python train.py --n_layer=15 --d_model=160 --n_head=2 --n_kv_head=1 --head_dim=64 --d_mlp=448 --vocab_size=1763 --activation="swiglu" --norm="rmsnorm" --norm_place="pre" --norm_eps=1e-05 --positions="rope" --rope_base=10000.0 --rope_fraction=1.0 --qk_norm=false --attn_scale=0.125 --bias="qkv" --tie_embeddings=false --parallel_block=false --init="normal" --init_std_qkv=0.0508 --init_std_o=0.063 --init_std_up=0.0727 --init_std_down=0.0727 --optimizer="muon_variant" --lr=0.00452 --lr_mult_up=1.13 --beta1=0.95 --lr_head=0.00606 --grad_clip=1.0 --warmup_steps=200 --schedule="wsd" --decay_fraction=1.0 --decay_shape="linear" --final_lr_fraction=0.0 --batch_tokens=16384 --seq_len=1024 --doc_mask=true --train_tokens=149400000 --steps=9119 --dataset="wikipedia_en"
MLP neurons of a small language model. Each row is named by its layer, matrix (gate and up: input weights) and neuron, and shows model dimensions 0-159. Each number is 128 + 32 x the weight over its row's rms, rounded and kept within 0 to 255. Numbers have three digits each. A neuron's up and down rows have the sign that makes its largest values positive.
After each neuron's rows, "fires on" lists the tokens most often at its 100 highest values on Wikipedia text that the model never trained on.

L12.gate141:090051107167126088157116107157072241123133045103110150157102125137156188103132119152105186195137124153119121100103152148078125143139127154105154104140115152076110154156144157142127124115147133154109139084070135106114143148047145124125036171118163060108115099150099148129111141138096162142144145069118078172089149106124133151091124120166118121090180131121116113135107145130151107081141099178089149152146104154096091162119063197130103192128081134133121155117075117129118114160102086
L12.up141:110105138179120143143118151185076162127096070169142141150121123122104142178157111107122198211083129130104132090117141111151189146165137122074129150197101145151094119159083207121107127126154122107129134088144097081119122129128141144129070196081156073139088172087095126102047118091144092130128127115201097121110141133144104142132108144148139151145105184120096073118178108132119064176143121147092096152115099178070097159098159169145120155056087123075155132140091137121126137147082119
fires on: " r"

L11.gate410:159062146153119173097127118157096136109050123097079100185149136084130139086096121188087181173117142126083167125122121155133119128155138132102103147102098110128104180088119104158156185125145081169042102102156100112109123203102141069181072153126124067134168077184151136141157101181153103158088153169097073144167066120105105061100140167135155069103180113129145102164150124120166102166110146152150163115153155138142113163090136112149137114131060143118109154132115156107123139099147139
L11.up410:119147098143060149127107168115091136104153089159176084104065163136146118166097176101161171152083189158125145120129199155115161132166156073137143104125128132133048149074102131097092136162107136168083141123194099070134112127177153107099154074095146103091133112130104130111156134193135121127104068119147180099141138105158179150119168162133074152147099149112137164089140113113161078134177131111123182157152127168091112151056136192149120128192171155123128177192106149120108154144112097
fires on: " r", " R", "r"

L7.gate80:149134155148112169114102221146102169178224097115196113097153094117093098114161126098109147137105071152095121095123112173125125102112118163122093130083122129157143130102142124199099132080162130132145124077159168156087124207138141123169136213195127134156098158151127120124129119127098126143127118127115165112136161085108126086187199083136158096177104183098113158154143123138142142136109123103131098145077116161127144160151158187133151174141145178196172120156112137059156119130175167
L7.up80:107081183106101137064091118127110082066114149112123143150127129093191094145120080141096129129143156103106020130145114106170104117129132159114149204119179111108153118141096131145100125145128188163090159181191128161143120109084154072086123103113117163151147100132196069140135161149195151085129166163095121138157096115146116116178136092112122169125107131148130064119105194137126080073109152071169137100088117092169170118116133157144072126152101086149112091111142186165127105127087125
fires on: " and", "er", "ing", " or", "it"

L7.gate444:150108170074095111149149156214118080152157065122082104163142079148110132091112163138168105155183141145102100133130196103145137097154074116146156123085121087128161076071165127124148127131150039110137101087084163093120128105101157116144108138191154134126089171094095105167123154142163185155099076091157148111111188112128152090128166151169064097153129109111128147079121091169139147173168171108091150144144136154093142184139109166142106169188134127083121114100056129125120126133156170
L7.up444:065173116096115069174109139125121134117048176159143180141118146102096082130131100124102106087096148149171094163141128083125182140151162113113117116099178175089159154070113125151146132132109207161161106126097074144075119128112132170128134129196095136092112151192144127118134103148101197165136115180171111164108192138101119199161167205137110123098116112100163105090080151163155108129147138159137109135117124170179140125107165168110105153087081165152130153148165119132086146198101143
fires on: " n", " s", " N", "N", "n", "S"

L11.gate153:094139134116144152106122124113147098145099159121107137142124123138141070138100134087086116121169072124148223102111089139127089147155144180142083147161142165170092107140133129144128210150129063101132107085202150160140119132077102079166141101117112127215129152117079175109163136099145093160179089107102191180099123133147150102184120124095105128123165171143131106154187097124135105168170169111114070137115121140204120106143205100138147148162133215149100124104104123140057117125129141
L11.up153:145114027153122147077176129172098169137122139104099142147158151142180124107135119137099133159113168057121126139129174070104109113095086154134123090098187142121109125091138188120188099092128102118060110131115141147132091120159048137124138094104127149106163104109145126161131130102113176169157073183187155143184079129146088080147170127115111109092158125092162074147134157121150131121152081102143076074122079093122130155113075132138177154191127191119150191135113126150118139058153142
fires on: " under", " over", " pre", " Pro", " ent", " pro"

L8.gate309:182128167166096099150135144129126076143112138125103137145057032161186141045154107177136113213121058065154118114153137176153096138101136133078156150149099177084102134114177119170134108077129134119096131098110143120141150089108110120145146108130095101181079067148135131138139144108127164116153175153154150146084114077176113074168117178144138116120120190133198134144133150149139126069175125108135129165174118181162108073173110093089153114108136143126135120112108157124104151075126085
L8.up309:158132104080127078088165147137118081160083150108101149094124092110224118128121139125191127155152159149154102188126131111112157133151122124138134108131120187116099151099143169136087149150128197150081091134129090125101078185088057130186106136158135148099133097085149146206113147108131192133114111138145095101165140121128111085161201069143143121128160137069152137100092180164116132139168166090140123128136076126098052119104113115103083101140149161088120143158135215108148096145187100
fires on: " P", ".", " ===", "es", "===", "x"

L8.gate58:069100129119138141146135102128109139149168083123178184170119116172137117114139197136093147102170152099064067185102136102079138180059150112101108120163114089139141134078107132134127071142102131124230080107126061115141180189114103144144079125170152093095126168157126105108081091167136149076139149200103151086154084109133168102109150144089162076119116097103168119099159142119082180086099081117138107148129128135159153109119157096132120170147130128127121157133084137080109097084089163
L8.up58:128122148158081097129102049140137146141074108088166175160161105117133034105164097168111164137158176167161134151104140120095174119123165139109088126088124099125105189081096175138129153174079162156142110169090090130118117096156082195117102146141102135078077107104128130185109121157170145097092140190102115113082136136098160146138108145110148115101097102164173120113190132129041168091170090119116152146146186180180111106159118143123139121136067098189131146136111156113084085136121143
fires on: "N", " N", "n", "oun", "pp"

L6.gate145:145104068146079162107122119183150156108109121093085135146100103151141115069122175141104096194156118117107112164169097149113126150105142059145135150097141189118093110176132051099092137093104149151102115180120085096139130151134120152174107120058079112113132126079172120107141114142164151136143129113173109129112140093166057107129076163144128188150138099076096182198100094138139116138152155084121154127124098178181200109123116057142094166123170127087092126200160124090153154164131144
L6.up145:182150138132105140164114135101110127150133087093126202161086165072171140105117146124100141145165191154149102172187160098129117138087105115161117053082149153084126103097126121134118179126187084134139148113147155137154108105076133122113101158097093165140118063113159151153191093138180176115142137126173120087161146121105092065135078099168153140102163128164180074143157161134112112118141147128155076079076158119149160138147116102093082210205156136120151109141125148106152197097119084
fires on: "==", "===", " ==", "ank", "es"

L4.gate151:107160124130144185103072122090139103143086134161129063151113135139158159119062100139148143079164124148143099127134081155167181157122033064183091119119176064095143119169184146148051114110104166122105144120159082060162093071137102127051168127127144121154133096113105132140075163193132182115121165137151135144074112130111133123111116062129138095105124163148187125151140127137113151117093131080104156167125169128088123144095104171103140120114071111122126134105103185122095161176157115
L4.up151:190149153191130160125142146101138137125168191077076108148116121176174134158159054075137128157153091088096142127200133093139104157106139134157174095132117124120134135150163087146102112057185101167132093117122118166159133134160126124118120084128102132135153134122120106144104122091084145166145175212154112237104110114080120104114174186162178137191102158115155105195162146075095144094126140169094138175082181093149174150154121109122139128142126079139142105109150138145097152113127103
fires on: " and", " or", "or", "i", ","

L9.gate90:107153107087089143107150133128085162117103173100082050117118090212130112121067108171150122179156102066203156145119149171106085120106088092150151110102122155165130158107096069138104108207139141181180140107138118093094119163118154108114112136166158154164158133194163130119102161130163138122129078155179102159190145108106089090066108074144091129123101124108115181107138176138083108102128130144119093151120148181135090148155173110086120111152183158068162095109144141150155126147125168
L9.up90:103132111151180148109106155152090079139148093119073175126152110141099130072036163106144135143150199102116104116114111100124149173105104108127072146184136143115121104143120121110125099124167174119128126140090163136078122104110187138114133147074175146189153169073075205157120097160125135074089144142162117083093157075098128136106123103130075108161124155146194158061126131148130143161135156092092161144182043136122117118144112068140131184101137131189098118104115183097094088115118150
fires on: "o", "ia", "us", "e", "io", "les"

L11.gate339:085162137101098086119081166134099128093118150151084103117060122170136098125123153102134162127110138105126097108159099145149068109222126128137122078101150143153123131115128150098157120096146179120149143129139112141163112107155122108157156072142126122114160093237175114101152166166154140076135178192130081122160118123134143043134172112182099104154120107147161174073150169094172117132144165137096144193134117171146133105148120166092176128085203124094143115137151173143101120033108130
L11.up339:163121148141168156140085128097099155056103094167088134118143185156184172125080101101161144149131140053195121129086110168155147143150113105085064133114122139160108151104102175084112129121164085103173149133187083132114146164110138111120092157100123138181143157088092099102124156158117137099153107114192142146132125114082126036167111091128076156094150114150152106156135059189131108133143067186118099113137131100150183137096119150137144135135151113085103067197069136146115106128068122
fires on: "o", "io", "os", "le", " Al"

L4.gate267:105074086118087116108106117125113088182151093122162126143160060195115088097162126097195124093114098063196109129121174191132116131138118061147094130150146107100108142140154126136094101139116156187175116114111081139151090131151105131142139157152127146110130107111122102148130145118104164154025168096111116187041161138144096165195141096176122170090092120095124097150079121162110136146072106154116129094115120120113201178173201143150123111158156116104109166138114132164127136098150087
L4.up267:155137107132100164087149178102092137144160152163144116169082128093106118059086125100180144136098096100132132146132097126139099175137114085129181144167123121134134153147074142148137144124177133161119124083082125165118089138113124074095184126168119171174103103094127131153132126194082135183077066204144122176101136202143154123120190165163108175146170086092132110167090065145159179060152155096148186108095160124143122111154135129117141120155107160125125133151070066203127102131115102
fires on: " and", " or", ","

L9.gate15:164158107100155098138146111074161131148136072124178154132129137125134152113110133142145108128156145123083170103124147190149105122097132097178098207065165092109056045107095081134151128130172167169161159122166156124100102105053056135156100108104109159139114127146127099135151049139064131111166108162146112145132089109182120137126127147159167157105129129050113087101162103102156081132142112077083127150152108122180098156097120120106206184137160162088112099138117174164165141159113136
L9.up15:115075034108109151178116101110110107117131124130146146131079110141124163108133099109204095129148119108128101083125120125088107132156135080183134101058095155084078164061099129137108091092124140107146110120125154104118155095105099133166133162132163100122124183085140083143089148108067100117112135159084138119151204147125078112124098135138091052078117088115146110062118125129129092163202114080092090152178192063124116061149116093119120143135149152136147101111076131116097095185102094
fires on: "iv", "os", " p", "r", "e", "ak"

L6.gate250:106097148085156098130120109165178164058076133117136180207168134123125130140056127147177139138121132166111120147152107193164158157106123181144106128048129169142101116059139122155126134126123101116108120076152142115103080122155050151076133155068116105116095120153089136134081168088126110063165157129162128131090057107146103112109103073112056120152113125101096143147153121159161105112122153113138111146130055172074175135168113077130159156085145127142098104114119196122119163117172134
L6.up250:083084071086141086123154124159091153184131151136122134147139177111162171128082092164097099079127138098111099140127095129139112164096082095132097129085113120133132117067131076113115122109115079109118142079069125074149105166169137120110207160145126085116136098076121123137120105111182102139121105159121138117138209132124061143147067133155117145171172098093117129094121126145152189184063195149101082089205148141147094120202130115136073109201109127153145102130080148135145130159103122
fires on: " he", "ic", " it", "os", "e", " "

L11.gate131:080122159108098135100136119146108121144075105101145119074116190165091102175138166099162082082162143162067156153127154072144122106155102200146161110117131124177094113201152110114176100183144113108104133094124162093123102088124090095043164110125127200100086138100127105113082120140124080123139135130151153060067117108074106106141127118121158117094145161108170130148131179144134069133125154180130118145136153114097118174118222155121094124136165044122117089139132125110124085162073132
L11.up131:096134136159161130159155054093153077189138087087146120111173145159139094166121124133116127109155134135118110148168072102214141098140163123112107147070143114150140143149168106129072099154142093085144126130090172137123152109141129100106176150163130131175131110180134095109130140083093134136106154108136141088091090119189132114126173145116111077059085103182120127104049107195092156162162105173159130122111170110109064181169072147129174188145165092105092113108078068155155136093140108
fires on: "2", "it", "ort", "r", " ", " T"

L11.gate379:145159178091131101132087084166149101113145144096180153175105108145137168121167136150045109099097157140121128142134161137090143173155115120089140172120101113183135098076144161175142120116102116123135151131163125159131202116160133141164118112088197107085157106111175131137135116183145102067120122175130198153078122143162111079049164170027109164169110142121177091183165135103098186104114072129079157142174081162126112126173174115120129144120134122114114154125116133108117153113092077
L11.up379:121145105124152102181126132118105169104141130121101109082115101107176156102084199134115103189139146140152118176191166129096109110235122175141163108118166092120141088099124096084169132122093121159113138079134096106094086115136162145149133104164138076115120087166074077150112127107103112101147139235089155113115115140138153192111108137099133159100098119169138170110086101136089081177153193141165088115138191121117112116201176152138130123166151051128149156129116150091145133130077120
fires on: " ", "r"

L11.gate342:075169126135154177120138143144073199120141156105148141041112124163124093117114157146094106136108104144123175069160133089157108130123168090159095105131118065196142145132128105127103129217139116126108110088065172108139142069115100181112149098124171093184098086083191103183116128094106123098137111046067123162100133109140126042123123123101142104155169164163112120100102111079133143069090127164187138164131120117123101145156142143100109150110158105107158170095131125176115102158142152
L11.up342:139146148119131137195151143110105166154121142158050044118156165129180123134114129114150160144132127142173119185175124125139128108131107062162123092134114065144128134138126091148144099096087130098141081151055158093093108113187139161144123101208122112154067058183102129163081119118160132116069143185131111177166109124159113131135061135094183098128128146158121179099163073148136125163115165128123146171161124155116098129146138054124117197193154143123087112182089111131159108118150128
fires on: " ", " s", "%", "r", "re"

L9.gate250:150093111103099201133125201132106065139142105136106100122123088093100098097075130130211132147168129148078092073167166109130116075144111128109137131140193115085100201133170146144118181123146162123162092153154071107089089136116121166106135110094159142177067103121112169183144087130122120123097110156148154155144090160174082133166135121111151133133086119080077164155092172077123131087195146176158123101051076134086111156136149140142104121137105135105168125088139083130137105159173169
L9.up250:141119047085149083077107135156120118087107107060089082130134151112102138133143124137079078201124113090084065111123129103132067157137037118161098154153164186178154115128127084096142098184120109132078131126154106145132154119114127046121116134140129138154145048138126105124085146103105131118101112114143172126126099062097200116087163103142081134143134170139120112121117136160112107122200115071134156102143123139109168152111110157083110116072176108123143063119118119089079158168093093
fires on: " and", "ing", "e", "ly", "y", "en"